Weights of a small transformer language model.
Size: width 640, 5 heads of 128, vocabulary 8192.
Architecture: rotary positions, no biases in attention or MLP, untied embeddings, attention and MLP in parallel, capped logits.
Training: a variant of Muon for these matrices, 688M tokens.
MLP neurons of a small language model. Each row is named by its layer, matrix (down: output weights) and neuron, and shows model dimensions 442-505. Each number is 50 + 10 x the weight over its row's rms, rounded and kept within 0 to 99.
A block is one neuron, or neurons of one layer that tend to fire together. Before each block is what it responds to, as a language model described it from the Wikipedia text at the highest values.

Responds to: Coordinating and or or joining two words, phrases or clauses mid-sentence, e.g. unfair and hostile, cold or stormy, third and advanced.
L5.down829:55 59 61 40 55 42 63 58 56 55 77 38 24 48 45 45 63 49 31 48 59 43 60 59 58 43 55 54 47 45 54 52 36 57 49 47 40 38 56 50 74 51 49 45 52 43 45 50 53 34 51 41 44 62 50 47 47 65 63 54 51 57 51 43
L5.down854:39 41 50 32 66 58 58 40 49 47 46 50 48 46 71 41 58 63 40 42 46 34 29 56 48 37 50 39 44 34 44 54 49 39 51 53 67 39 30 53 59 43 71 58 50 52 50 63 51 48 51 62 63 53 44 55 50 47 56 49 49 66 52 21
L5.down865:44 76 45 55 54 69 53 68 47 51 53 34 59 57 53 49 57 33 57 55 54 62 25 47 61 72 49 35 61 44 36 45 49 59 51 61 49 54 49 57 48 54 72 69 40 36 48 57 56 38 51 41 45 43 49 48 24 53 55 48 39 65 61 55
L5.down992:35 42 58 51 54 46 51 42 26 67 47 39 50 39 37 67 57 55 35 46 61 58 58 54 60 45 58 56 51 40 65 53 37 38 60 27 34 56 49 43 57 56 65 50 59 40 55 43 67 48 47 50 46 52 47 38 47 35 75 42 49 56 60 50
L5.down1532:58 59 73 48 42 50 47 66 47 53 52 60 55 55 43 34 41 55 48 36 48 49 67 57 42 41 63 52 36 59 26 58 63 54 40 66 44 60 50 60 49 51 59 39 48 63 58 47 65 44 69 51 45 40 51 45 53 61 56 43 50 60 51 43
L5.down1535:41 55 49 34 51 63 46 53 58 60 47 48 53 54 13 47 44 53 52 32 44 47 48 33 33 61 36 39 59 53 69 49 41 52 53 45 55 49 53 35 39 52 65 41 47 53 30 38 42 51 50 38 58 48 49 49 56 64 60 51 41 51 41 50
L5.down1744:48 60 57 65 52 37 43 58 56 41 37 59 70 45 70 44 44 63 33 62 51 47 45 50 65 56 36 39 45 61 31 51 61 30 72 46 40 43 50 58 52 46 53 66 36 75 46 60 60 53 51 62 58 51 55 56 57 52 37 54 42 41 58 53
L5.down2230:54 31 72 61 37 55 32 34 51 57 55 53 50 48 68 34 62 36 59 51 41 53 70 53 30 69 55 52 28 41 36 45 46 40 49 54 37 53 43 54 42 41 50 73 48 61 55 42 60 39 41 41 42 47 35 40 43 66 40 49 52 45 42 59

Responds to: The coordinator "and" (also "&", commas, "or") before the last item of a list, especially occupation lists in biographies, like "writer and philosopher" or "manager and former player".
L3.down417:47 41 57 49 65 65 55 34 47 50 37 47 57 65 48 49 56 36 65 59 54 57 47 49 63 59 60 46 46 72 51 52 42 34 55 59 48 47 52 50 39 43 65 45 72 39 40 55 58 45 67 30 61 53 38 44 58 59 63 53 59 49 49 63
L3.down1481:47 48 64 40 45 48 30 73 43 43 39 38 39 43 30 42 45 44 30 77 54 48 55 52 38 58 54 54 54 31 66 36 49 41 46 45 60 46 37 39 54 52 51 44 59 45 47 37 66 31 56 69 53 49 48 63 54 37 45 61 49 67 50 31
L3.down1656:43 45 66 35 43 52 60 49 47 59 49 57 40 45 52 37 42 63 55 56 58 41 44 53 54 45 47 59 49 39 43 47 69 53 38 53 49 48 36 51 46 29 68 50 40 48 51 56 44 45 48 44 35 47 37 50 54 52 58 50 46 35 57 53
L3.down1842:49 51 56 63 58 66 48 39 39 54 49 39 57 61 52 55 71 55 60 59 40 52 49 66 45 56 56 52 54 26 39 54 41 35 54 43 33 43 49 53 52 75 38 76 52 43 62 48 49 69 48 60 44 72 54 66 65 47 64 46 25 48 53 62
L3.down2253:59 58 30 56 48 37 46 62 40 45 40 47 54 63 62 54 57 59 32 46 47 39 51 40 49 63 42 54 71 48 59 66 52 34 60 55 38 52 51 55 42 38 35 58 66 43 55 49 41 32 46 38 37 33 65 53 46 56 41 58 59 47 58 40
L3.down2299:31 69 46 37 40 65 54 57 44 30 47 64 56 44 59 66 64 48 61 65 39 54 44 51 50 57 43 49 47 38 50 30 53 48 47 43 49 24 30 53 54 75 43 50 37 40 70 50 45 49 47 57 44 37 42 47 60 53 55 39 57 63 54 35
L3.down2460:47 40 57 53 37 55 48 48 32 38 53 61 54 35 47 57 49 48 42 63 38 52 61 52 60 57 44 46 41 24 50 56 49 49 47 50 42 54 50 58 51 35 68 52 44 57 33 61 63 59 58 50 44 57 51 57 56 51 44 44 68 60 59 62
L3.down2525:34 42 47 52 58 64 43 61 61 41 60 39 48 46 36 67 32 64 49 40 56 52 32 36 54 42 50 61 47 60 60 35 39 63 56 54 42 51 29 49 45 62 51 38 46 51 43 56 57 26 47 38 41 50 41 47 48 40 61 45 56 58 52 40

Responds to: Mostly sports-player biographies: "plays"/"player" after "footballer who" or "football", and slashes in appearances/goals career lists like "Sweden / 20 / (3)".
L5.down53:37 45 58 57 45 39 58 45 63 43 64 55 56 45 64 51 41 42 67 41 39 40 50 48 57 37 49 44 39 29 54 51 49 60 46 40 49 59 67 46 50 48 59 63 41 37 59 66 44 48 54 42 58 50 42 48 45 60 48 48 44 28 55 50
L5.down410:50 55 52 53 56 45 54 32 60 50 65 48 56 37 51 46 62 51 51 41 51 29 31 55 38 52 49 58 42 50 59 49 47 60 47 27 54 60 60 62 66 58 46 38 57 44 48 68 55 68 54 36 43 41 51 48 47 50 48 38 42 44 57 53
L5.down1408:40 58 64 34 25 56 44 40 38 56 63 46 54 43 42 62 53 47 75 53 39 48 56 47 42 51 61 36 60 54 38 51 45 44 53 66 48 29 48 46 32 58 60 34 50 45 55 58 63 66 56 39 60 53 47 58 62 54 54 52 45 62 43 58
L5.down1505:65 52 50 58 48 45 20 43 72 45 59 49 51 49 44 52 41 46 51 35 39 52 47 51 42 51 46 41 53 40 53 50 54 57 72 53 44 56 51 50 41 34 50 55 34 49 48 63 63 33 64 46 49 44 37 52 51 61 57 55 47 52 44 45
L5.down1678:42 48 48 52 54 64 39 45 59 61 58 69 22 50 59 42 61 46 38 47 41 35 61 56 20 65 47 52 48 31 51 47 66 69 47 44 47 43 44 47 45 63 60 47 39 54 61 43 41 61 68 45 60 54 48 46 56 47 54 50 33 54 49 88
L5.down2252:48 36 50 58 67 42 37 46 51 59 45 47 44 57 48 51 58 56 54 46 35 56 51 54 48 45 60 36 50 17 42 53 46 48 54 56 41 44 60 59 55 43 37 60 57 49 41 55 20 53 35 59 58 57 49 43 41 44 44 62 53 42 39 54
L5.down2343:58 63 29 60 44 37 60 49 58 39 40 48 55 69 54 69 50 52 37 39 64 45 37 34 53 51 59 76 51 55 50 39 63 48 63 35 52 50 51 59 68 49 47 51 53 34 58 56 61 55 45 52 40 34 44 50 41 21 49 39 48 65 36 43
L5.down2424:49 51 55 49 37 69 53 77 54 49 50 55 51 58 49 46 40 50 54 40 54 65 63 63 41 39 46 45 60 39 44 50 50 61 49 45 31 55 66 44 55 61 52 32 73 45 55 48 48 44 47 57 45 51 73 57 38 62 40 61 49 41 35 50

Responds to: Prepositions and conjunctions that open a clause about a cause, result or circumstance, like due to, resulted in, despite, following, with.
L5.down334:48 44 50 47 43 61 44 43 50 54 46 47 35 64 66 46 60 59 38 53 41 45 50 77 51 64 36 29 42 49 58 66 58 57 72 64 35 54 56 42 42 66 53 43 49 65 50 53 49 61 47 49 47 48 66 43 59 51 74 61 49 43 37 38
L5.down1820:37 40 70 38 58 58 56 28 48 46 53 65 43 41 53 49 49 55 23 56 31 64 65 64 48 65 51 65 32 41 30 52 40 45 58 73 56 41 47 59 49 60 45 64 46 52 41 48 47 42 55 50 52 48 48 55 54 57 42 56 64 54 49 65
L5.down1866:56 51 60 55 45 55 67 47 56 53 57 47 56 38 58 54 47 32 69 61 54 57 51 39 56 60 50 32 28 55 55 35 37 69 40 54 25 61 55 40 57 55 41 62 44 41 40 38 51 59 51 56 39 51 54 53 41 45 55 52 45 58 47 58
L5.down1873:35 66 52 58 44 47 33 49 66 48 36 68 48 45 58 44 47 42 62 57 40 55 52 50 54 67 63 40 23 84 62 30 56 63 61 54 45 35 45 36 43 46 52 51 44 31 67 57 40 47 56 70 71 40 57 44 44 49 51 44 49 50 58 37
L5.down1878:58 46 45 37 69 34 45 49 31 50 40 39 51 64 40 18 36 43 37 43 62 56 54 52 61 54 36 55 56 37 52 48 47 55 46 64 65 46 47 67 38 56 57 48 57 60 44 64 37 48 53 58 40 50 56 45 49 48 35 54 52 55 44 68
L5.down2004:30 52 40 63 56 54 56 44 39 35 51 44 61 45 47 54 48 45 41 51 44 55 57 52 50 54 59 43 42 55 53 58 38 27 40 43 51 40 44 48 39 57 28 56 54 42 48 45 64 53 57 37 47 35 51 23 61 43 41 31 53 53 53 55
L5.down2096:37 37 44 43 50 56 81 49 36 57 57 47 53 52 66 38 58 64 46 52 40 48 49 52 49 55 41 43 52 40 55 56 64 58 52 46 34 57 52 45 59 47 57 46 35 55 62 35 39 39 55 56 76 69 49 66 51 37 52 49 44 57 68 50
L5.down2441:47 44 43 40 53 37 42 40 45 59 42 38 63 49 53 34 52 39 61 46 44 51 37 59 48 51 58 51 42 49 59 64 53 40 43 57 30 46 66 67 50 54 35 57 63 58 50 46 71 46 41 56 46 54 36 55 59 67 50 38 64 57 50 62

Responds to: Mid-word pieces following a word-initial "C" or "c" token, mostly in names and table entries, e.g. C-ly(debank), C-ath(olic), C-al(ifornia), comp-ly.
L3.down320:42 60 54 60 46 51 45 49 46 41 62 48 46 52 36 61 43 39 44 44 52 53 32 46 33 40 53 46 62 40 51 50 51 62 44 44 60 56 59 55 44 68 47 53 41 45 49 54 48 51 39 46 69 48 49 41 55 27 47 54 35 41 46 37
L3.down974:40 69 44 50 54 58 39 51 46 63 49 54 55 69 55 43 44 41 48 46 43 28 36 53 40 46 66 54 47 46 52 50 31 48 60 58 49 45 42 58 57 44 53 40 45 64 54 50 47 40 52 42 46 53 45 58 47 55 52 61 63 42 39 48
L3.down1175:62 43 46 49 45 65 65 49 63 52 50 15 24 37 48 17 54 60 62 47 47 47 41 50 31 52 61 58 39 61 40 65 44 72 46 48 45 50 73 38 54 37 47 35 58 64 53 61 50 52 43 50 50 40 51 26 51 67 29 53 61 66 62 61
L3.down1348:54 46 28 57 62 61 57 48 52 49 63 51 49 39 58 52 50 32 54 52 42 34 69 58 37 56 57 42 56 47 43 48 52 44 64 48 50 47 32 60 67 50 59 33 66 54 64 39 56 60 46 59 49 66 53 45 45 37 28 54 48 42 41 45
L3.down1515:41 34 56 48 49 44 50 49 44 45 46 41 49 60 51 46 41 46 55 58 44 48 35 39 65 42 63 52 57 43 50 64 52 63 36 45 44 44 52 36 70 53 44 52 51 58 47 44 64 49 49 60 39 42 42 54 49 35 44 33 43 35 43 56
L3.down2021:62 60 42 41 54 60 43 53 53 51 67 42 48 59 48 60 44 51 53 51 50 76 51 40 54 51 44 59 34 45 77 51 54 52 48 69 51 44 45 42 48 53 44 44 55 52 29 45 58 52 64 61 55 51 34 64 33 34 66 56 57 50 57 36
L3.down2134:54 53 43 59 54 73 55 53 37 54 65 32 69 68 65 43 34 49 50 59 34 40 59 57 62 44 61 44 46 41 31 54 55 46 37 66 38 48 49 50 42 47 59 59 64 53 38 78 63 45 51 51 46 60 51 54 48 57 56 55 42 41 57 46
L3.down2275:49 38 47 50 44 51 69 68 52 53 38 49 58 63 61 60 60 48 58 47 60 52 71 50 59 52 57 49 34 31 60 28 41 54 41 59 52 36 48 48 68 51 25 47 51 43 57 66 34 72 50 53 61 49 53 42 52 38 53 37 46 49 40 49

Responds to: Separator or connective tokens right after a number in tables and stat lists, such as "|" or "/" in career stats, or "to" in "1931 to 1933".
L3.down353:60 44 36 44 44 26 46 39 54 38 45 40 58 49 46 53 38 28 51 47 35 53 52 61 51 56 56 40 60 53 46 37 67 44 43 61 65 53 56 46 61 43 62 56 58 61 46 68 41 64 35 36 41 56 34 63 61 54 49 53 53 45 48 29
L3.down360:42 47 35 54 46 51 39 40 51 44 55 37 48 53 37 59 46 58 63 56 49 27 60 39 54 49 48 38 51 62 67 22 67 55 71 51 44 49 50 46 58 53 50 40 44 39 33 69 30 44 39 53 73 53 49 60 47 38 45 55 54 58 53 46
L3.down409:50 52 45 55 45 50 48 39 51 67 63 53 57 52 60 56 53 57 48 45 45 73 55 70 52 46 44 42 43 60 65 61 46 51 51 68 61 47 23 61 45 43 64 52 50 49 44 35 46 58 50 52 68 49 66 51 42 60 61 53 51 63 41 54
L3.down1276:59 73 43 59 53 54 35 63 51 44 48 42 52 43 58 48 52 42 51 53 55 66 53 59 36 50 49 54 40 52 61 47 76 46 43 57 51 64 64 48 55 50 44 58 64 57 55 69 50 34 55 47 59 55 62 56 35 54 55 44 72 37 48 32
L3.down1363:55 63 58 52 52 20 43 51 52 38 54 45 42 50 37 45 63 45 69 42 40 54 52 58 38 57 50 56 44 61 56 54 35 36 52 60 60 47 43 63 79 46 54 58 38 35 57 83 56 34 65 55 59 50 59 46 62 43 44 37 36 60 58 42
L3.down1768:48 66 64 56 60 47 46 57 51 50 68 50 38 66 54 43 71 33 48 33 63 46 43 46 66 65 52 55 48 39 55 58 51 42 43 56 52 42 55 47 44 49 31 51 42 47 39 35 49 57 44 49 64 60 58 41 45 53 49 60 57 53 55 44
L3.down2211:49 56 57 48 56 48 58 40 51 71 42 52 66 47 35 62 56 48 43 57 55 44 52 60 37 60 39 34 48 53 42 54 51 51 51 42 26 59 48 71 46 49 68 49 53 42 80 46 34 55 48 42 35 39 67 46 46 49 23 50 46 54 51 75
L3.down2308:53 69 52 55 47 64 52 62 36 56 40 34 63 50 46 46 45 36 60 55 56 34 45 39 43 49 41 52 45 60 49 50 63 58 62 43 38 50 56 44 52 53 48 68 40 37 65 59 37 74 49 51 53 24 47 51 56 40 53 54 41 45 38 56

Responds to: Commas, brackets, dashes and small function words right after a conjunction or separator that open an interruption or unexpected continuation, e.g. and, being / that, by / was to.
L3.down75:46 40 53 45 54 28 46 52 60 46 43 37 30 42 50 31 42 47 57 37 41 37 46 55 52 54 54 43 59 36 35 63 50 48 47 50 42 63 56 55 34 38 49 44 65 44 54 50 37 57 46 70 47 47 51 57 51 53 66 52 34 55 70 53
L3.down753:37 44 50 42 61 50 54 56 57 53 51 34 40 59 44 33 61 53 60 40 63 48 55 42 35 42 31 51 46 54 51 40 74 54 31 74 31 48 37 43 40 50 52 53 53 51 46 60 70 57 51 65 40 40 44 62 58 63 46 43 40 48 44 57
L3.down952:49 53 53 50 46 48 55 49 60 53 56 50 56 40 54 41 57 44 46 40 53 36 33 43 47 33 56 44 41 57 47 51 47 64 54 60 64 41 61 53 58 32 65 56 56 48 53 45 33 59 55 55 53 54 39 52 46 51 45 60 35 56 35 44
L3.down1207:36 67 51 49 61 57 30 52 44 23 45 68 51 51 44 56 66 45 50 61 50 58 52 47 29 54 58 48 40 67 53 44 68 46 51 37 48 48 47 50 66 49 37 62 49 61 21 57 40 33 54 46 50 20 45 62 44 48 50 40 55 65 48 74
L3.down1289:56 49 57 53 49 57 57 62 49 57 39 46 59 61 42 50 40 54 42 59 67 51 47 51 49 71 49 34 55 67 43 62 48 39 70 47 47 61 34 51 67 30 51 46 70 30 44 39 51 48 54 45 41 36 54 54 51 27 60 38 48 45 47 48
L3.down1805:14 59 63 34 50 44 62 49 39 52 52 58 49 58 51 62 52 67 48 54 47 46 42 54 40 64 52 47 53 46 45 78 63 47 47 39 62 64 49 40 51 39 61 47 54 44 49 45 40 33 66 43 42 43 51 61 53 45 48 37 51 54 44 56
L3.down1855:54 56 46 47 47 55 48 58 43 54 50 56 58 55 58 55 41 49 53 56 52 38 43 54 53 71 59 36 56 53 48 65 60 61 47 54 50 45 60 63 52 47 57 55 41 48 38 52 39 39 26 52 48 33 44 57 54 59 41 44 54 64 51 47
L3.down2507:51 53 54 46 45 49 52 50 81 56 43 56 48 47 49 46 59 49 48 47 36 38 36 53 55 51 35 71 66 48 43 49 40 46 49 64 57 53 55 55 54 45 60 57 34 48 38 47 53 49 39 54 54 50 36 48 69 49 67 41 66 66 62 44

Responds to: Short fragments in the middle of words split into several pieces, after the opening piece and before a suffix, as in Inc-arn-ation, pres-id-ency, Ox-id-ation.
L5.down84:56 53 56 65 42 57 54 52 43 45 47 32 42 56 58 58 58 52 65 42 47 38 40 43 55 57 31 64 56 52 33 47 70 53 51 43 42 53 43 46 49 53 52 56 31 56 48 44 69 52 43 53 42 50 58 60 46 48 67 45 51 61 54 57
L5.down132:56 45 52 51 52 57 58 55 43 42 51 47 64 73 44 39 66 67 57 57 54 39 55 58 45 49 51 68 60 42 56 56 56 41 52 56 34 46 62 49 65 39 47 45 48 57 29 65 63 45 59 54 51 51 59 38 42 54 62 58 49 43 61 43
L5.down523:38 50 58 43 51 43 58 32 45 45 45 59 30 45 56 60 47 51 61 51 64 21 57 59 50 47 42 52 61 48 53 50 56 61 44 46 53 49 48 40 49 42 57 51 68 39 47 41 55 54 43 62 52 37 48 40 46 52 49 48 53 25 59 52
L5.down759:48 43 56 63 52 41 47 47 69 44 55 41 59 70 32 60 49 38 70 55 48 57 49 59 44 29 41 53 35 51 43 42 53 46 69 59 54 45 33 51 48 43 32 39 47 41 52 49 35 49 47 63 41 48 56 44 50 46 57 46 48 54 49 53
L5.down1459:41 36 41 54 60 67 49 77 50 62 57 48 66 37 52 39 50 46 50 50 48 45 43 27 47 44 68 50 51 67 59 65 50 55 32 42 40 47 45 44 38 69 41 63 42 39 35 29 47 38 52 40 51 64 51 42 38 43 62 51 50 60 61 65
L5.down2271:48 46 68 54 66 56 61 48 50 31 29 40 50 50 42 53 56 38 41 39 47 45 52 51 57 64 47 55 61 54 55 49 41 34 59 56 53 50 55 58 39 43 36 55 43 62 42 57 64 60 51 39 43 55 48 30 40 45 46 44 31 39 39 43
L5.down2316:44 58 54 47 39 61 42 35 52 58 55 50 56 37 40 45 49 57 26 59 44 44 52 37 64 28 43 37 57 45 60 32 56 63 33 35 69 53 53 41 51 52 43 42 44 60 61 57 47 59 45 67 43 51 50 46 28 57 47 36 56 45 45 63
L5.down2436:57 46 43 34 43 40 49 48 50 70 47 58 57 39 44 53 66 55 37 42 59 58 45 49 40 49 54 55 60 58 67 51 56 45 54 32 53 49 35 57 61 65 63 50 42 47 46 52 57 74 45 43 43 52 44 46 49 51 45 59 56 48 52 52

Responds to: Punctuation and connector tokens (|, /, -, comma, and, or) placed oddly in tables, slashed lists, infoboxes, or where text seems elided, e.g. "minehunters and -sweepers", "| |", "//h//".
L5.down78:49 31 51 60 55 48 56 44 47 67 51 62 48 64 41 50 45 62 47 38 52 45 44 52 51 60 65 36 53 48 53 55 54 72 48 50 49 50 73 46 65 44 47 35 58 39 48 44 44 39 44 52 18 50 47 53 47 53 42 46 59 51 37 23
L5.down240:42 48 64 47 34 56 44 64 57 58 48 49 43 55 67 68 52 65 42 50 61 40 36 58 51 70 57 44 41 62 46 37 56 36 62 46 46 47 59 70 57 40 61 72 37 31 38 46 46 30 20 52 57 51 41 44 41 52 62 51 68 40 50 66
L5.down393:53 59 67 47 45 52 49 54 43 64 41 54 38 49 55 35 52 40 60 45 56 65 56 44 50 55 46 56 30 49 65 44 60 53 71 60 44 69 54 49 57 52 59 60 38 39 38 60 48 68 36 53 35 48 63 56 48 31 51 55 50 52 69 46
L5.down720:57 65 46 49 47 49 43 51 66 47 34 66 66 58 57 65 56 62 54 58 42 34 45 63 67 47 50 57 49 53 41 53 50 52 42 27 43 45 53 60 54 46 63 63 50 52 26 47 36 48 52 37 45 41 53 53 60 47 48 48 45 52 44 50
L5.down1025:51 32 52 58 50 60 52 61 51 74 33 42 29 49 63 38 53 38 50 54 51 41 50 49 61 56 53 34 54 61 43 48 60 49 53 51 47 64 67 40 58 44 56 51 54 55 41 51 57 38 56 55 28 36 33 57 61 49 58 56 32 55 45 50
L5.down1688:51 45 59 55 59 55 47 71 49 45 57 48 45 63 51 50 49 39 31 52 50 43 46 56 49 60 71 73 49 64 47 79 34 65 30 47 57 63 43 45 56 41 62 33 51 57 38 45 59 42 34 52 48 58 48 58 41 58 53 49 40 46 55 35
L5.down1858:55 46 48 50 60 55 57 45 42 52 41 44 55 57 44 34 49 30 50 71 48 44 43 61 33 45 58 32 47 57 49 53 61 47 51 38 43 40 59 57 60 45 51 55 38 66 44 55 43 40 18 42 50 48 36 62 48 51 56 52 58 56 35 40
L5.down2460:37 46 41 42 44 47 41 61 34 68 43 47 55 37 35 51 37 45 56 68 47 49 53 73 43 65 42 55 41 61 57 38 29 46 69 54 39 79 36 49 61 24 57 69 45 24 39 42 58 47 32 61 36 36 48 54 37 41 51 42 60 29 52 43

Responds to: Hyphens (less often dashes, slashes, or "rather than") linking two words into a compound, e.g. market-oriented, station-keeping, Afrikaans-medium.
L2.down1167:54 41 52 47 47 55 54 46 36 61 55 52 47 52 52 36 34 34 60 61 46 47 56 48 57 51 69 60 39 58 48 50 48 66 53 42 46 64 52 45 50 49 85 49 38 41 41 56 70 49 37 56 59 61 50 39 51 51 51 51 49 63 44 64

Responds to: Ending pieces of words split into several tokens, chiefly -ing, -ed and -ory, as in advis-ory, differ-ing, prompt-ing, travel-ed.
L2.down1244:48 56 51 62 56 81 52 36 45 48 54 46 37 56 56 47 62 49 46 60 44 36 61 39 48 78 49 52 44 45 50 48 43 55 39 47 42 44 31 55 69 55 72 52 52 48 37 47 40 44 51 68 68 59 54 57 65 49 62 48 57 67 48 53

Responds to: Mostly the conjunction and (plus commas and semicolons) joining two nouns or clauses, as in actor and comedian, bow and arrow, 50.7% male and 49.3% female.
L2.down1293:46 47 59 40 58 29 47 47 41 49 61 46 60 51 55 45 41 42 63 46 42 56 60 40 50 45 56 42 36 50 57 62 45 46 40 50 34 57 63 51 51 53 61 44 62 42 54 38 55 46 65 48 53 27 56 61 62 35 66 37 45 59 55 60

Responds to: Opening parentheses or slashes in infobox-style data lines that introduce a number or qualifier, as in Born: date (age 36) and club / 25 / (1).
L2.down330:48 39 47 44 68 60 41 59 27 58 67 58 62 55 45 47 55 70 39 62 62 55 38 66 32 66 52 47 41 69 55 55 51 30 57 34 41 51 48 43 43 49 64 43 58 59 39 35 61 49 70 45 54 52 55 37 65 59 43 65 43 65 48 39